Weights of a small GPT-style language model, trained from scratch on English Wikipedia: 10755 steps.
MLP neurons of a small language model. Each row is named by its layer, matrix (gate and up: input weights) and neuron, and shows model dimensions 64-191. Each number is 128 + 24 x the weight over its row's rms, rounded and kept within 0 to 255. Numbers have three digits each. A neuron's up and down rows have the sign that makes its largest values positive.
After each neuron's rows, "fires after" lists the tokens most often just before its 100 highest values on Wikipedia text that the model never trained on.

L7.gate247:111126145141105112159116130126147114143120141124127118174102132143111174113148083151119169170117114188180129132128145100117128126095109108121090134132132157157100130109103125153174154080128137120136107136116151144123110148119122126117138122106130116111090085135126115129093111097145118157157111134129155112152144181126139143110113143137077129160173138118152143116115138116187153123105
L7.up247:116156129082124170114078116148130104109157135103120119153137117143095157075112075152138118161092112149142127102152158117142108155140139143172136168102160099119111126125142131152110117106151112115109146086104121149121085146134135123105125114112123103159148144085100163125099109115143147136163096143122172139122142144096113095129092108132124138107165164143165164126099119136152106100146
fires after: "ount", " C", "C", "ac", "op"

L7.gate200:176140150152108098163098116122109092137116142151134109112181113104121124118133136119109114133122136126131086139089108095104123111129110173072144083151130136101132143145135144121150134169150132129122084113118145117150146138118127140146174093155119119157084105147131073137095141099133126103152130131165149100164115133140131134177114153166130155139077139119121153136133134133139128157093
L7.up200:184114136151117122118141136156154132097085175138097129155185106088097141176119132138126098144126130131155114108121124127092153107085130151157150133141141107117101135133085159138187152165152108124100098131111141102119137102130117140138116142159144121132062099151134107146113165087125122120116154159125127125145128186121148158167114122156134126152130103164137139126117139129127112130102
fires after: " In", "n", "ep", "on", "os", "re"

L7.gate602:158118124153143125151140181129117079154106122168095123199115147097121142129126115133114104093124134121109113146126070146181112105160124138165080104148096171086142161102092178134114114109130143135139122128125118105093104166160153102131139129158144144126089126149125109136132121088149138145133126150084134091157107135102113109132157141110112114150108135121118115129118150097142121142094
L7.up602:101124089173154119172144108118134148123128142132075129156150174112098106098148142132115129127113125113167141115132091132136130137117083109109076129113100114164088183123105197101107128135141163128108150110159153115156151169125135139136148139127127129153119132102138136086118148133156150139144169109109125118129146109149149126179100105137091131172089104106103124120141141132177098104128
fires after: "ar", "qu", "p", "iv", "un"

L8.gate212:137081108128122159149134151147156137119151100115160132093133123137166132105146121141113130136131118152072105178141119118114111088144101099133131100149095135095134115139182093158134088131172126100166126107100079115148138128073156162106130117059123143125110081152116104117124092129143092178111131141086127108120109102136136121178108084154118118108162120146106067126179124147133103122128
L8.up212:109096128104106111133144157093127119148140104117174118115137166103124138115100109137129095134116157118114092118124122105153098134130135149162098107142110152088128146142096137149150138140057135125120172112131127116121125118107129194123122109175105097104144112156110132078135099143119118123160128150132123116091170106097159133143163132130139155115120126145126100151119093135155098118144
fires after: "k", "u", "z", "as", "ra", "a"

L10.gate575:146098158171127124149135120078114076112093113145147110158076114107109139116144101091117104114126184120130062121125108107131132135098144122145098139149124157163137151166130140124154130115123122160116120148116125127104124170123144136102152131155166181147100105117141103156143129132136105118138128113117125122143124139099119146137147113116091083141118125084149125131103145144168127110118
L10.up575:137080160173123146137111116110136101137163125146093131169152106135147127127093104106137072175162129163099130093107141124106164153094103109093143096137130093125128108109086156141106146143120131115106097131129118108101117109147126143104162120145161123185182102094119138098125168135112113135167086117083125111142168103125099132116169129138103144181140134103107122100171144122111166121109
fires after: "p", "ent", "is", "an", "iv"

L7.gate183:130132143129120114159131089098120131115110152128132130085123112154139113126107082136110121142144118173088084148160158081125084135105087145096148091157146129081127169136110141150118141157095128134100130112144096106139086119058100144114116131078127137148128091125163101091122112124127057144124108115144151142128114148159114112170098109136107154115165076130086078106151123136100114134142
L7.up183:142104127108097124144149154128111112074114140120122086115092116148118119095119107178100116156127097134115091142105162131180130136145136134081120098144118150153136163147117143124121140171098103126158126144130100151136088114158104128120132137060116128116136102099145146121116133126142102138094094135116143142140132117129133106121157129121110107133159101148071105108154140150114116151144
fires after: "S", "A", "Z", "s", "z", "a"

L10.gate552:135124124131100097155141097141125087131135123120100138126175151104102102132110104096131128113132162161108124123127113087110137122118157142155103146137138138134168140093148109145100120175133112109072155135081140130114110085134176103114105141118115132108134082121155112133157138134130124118156134149152138125137153149164121131145111158128077137160123126153139160123161142151100135134118
L10.up552:103110134147121102120090092099140134139140149164132173166146163105102141112150119083158112152110092157128111105140103093081134149068116206191082168136138157125118164136120166149100128106149127125113112147094119132130110131086126102126133115102144124136116093101094100120100099143139138126135112136170108112165142176123142151187115128160121141101151107175105143136123154135114135164100
fires after: "os", "ov", "r", "on", "l", "cl"

L8.gate597:125105102158099167145138116136133128110142136176158165114155169137107145107086110145107138138123155123138085098157091140147113142106122176138154151162114130089141182123135127105113184113121115099131111107153116114137135112116110146124123142119132126142101123102158109144088150156107107144097123160116169123149083146142102094131130155096107129108113148105103082111107131137160163180133
L8.up597:163120094105139127132160138089098116145118152136121118099139154142152155109086168124089128156119105157125102152090105088113151186123119170137157117125149123091143143151170161158106114184105071117147156128117088144142123153131176145145139104091133109119126119099111135081128125143090125110112158120081181126131135138172129092105132095112160132155132140206090118119110119145093093113139
fires after: "k", "s", "a", "d", "os", "ak"

L7.gate506:120113159132111090160132130108142183156126159147116171158113151146120133127137072174120133123120140193173152118100152143135118143127113125127125131137134177095117150167103112152164121079105126134148077150143140074112157117098126111141107148146096131139117086143137081149105110130151154173176161133129168124165138150139100167140127160120072118121169134164136138156154141137146172147108
L7.up506:115145137124155116089134172125134120127142171127112183084147178164129144120121085142176142149161120130121110105140148137119122093170155123133112162157120157132090200158146135162091124115104109123106127109130162129142086102146120106102135122130162140134120136084141110109146140130171156119169149153111124101145125097107121127126164093136104176137145132157135148123161126094101118147142
fires after: " C", "C", "om", " c", "{"

L7.gate322:174128104115104093170124108131122101161118185122132138139117098150095125094140117170100138145080123158195156110117133112117126099125116157119142123153122147119136137112099129137117128118086153120121104152146135128122126094137126113101148094126098104133110097126168127156094165162131167145152126171118122087172137122125094181145100138158084125132138121161119163094128178159144160118110
L7.up322:123097109109125148127130157172128092118152183106082172147156159088113146123131121166097117098127164146097116088119154121164101136140127127111147092151112129169099096139127103121117110122129133133114139142163115132170114144110140105117112133140138112124133142126070127104144099092131127126168164152145113116118108121083099191171115182144119153142109135111128143139104136112156134114135
fires after: " N", " C", " H", "C", "p"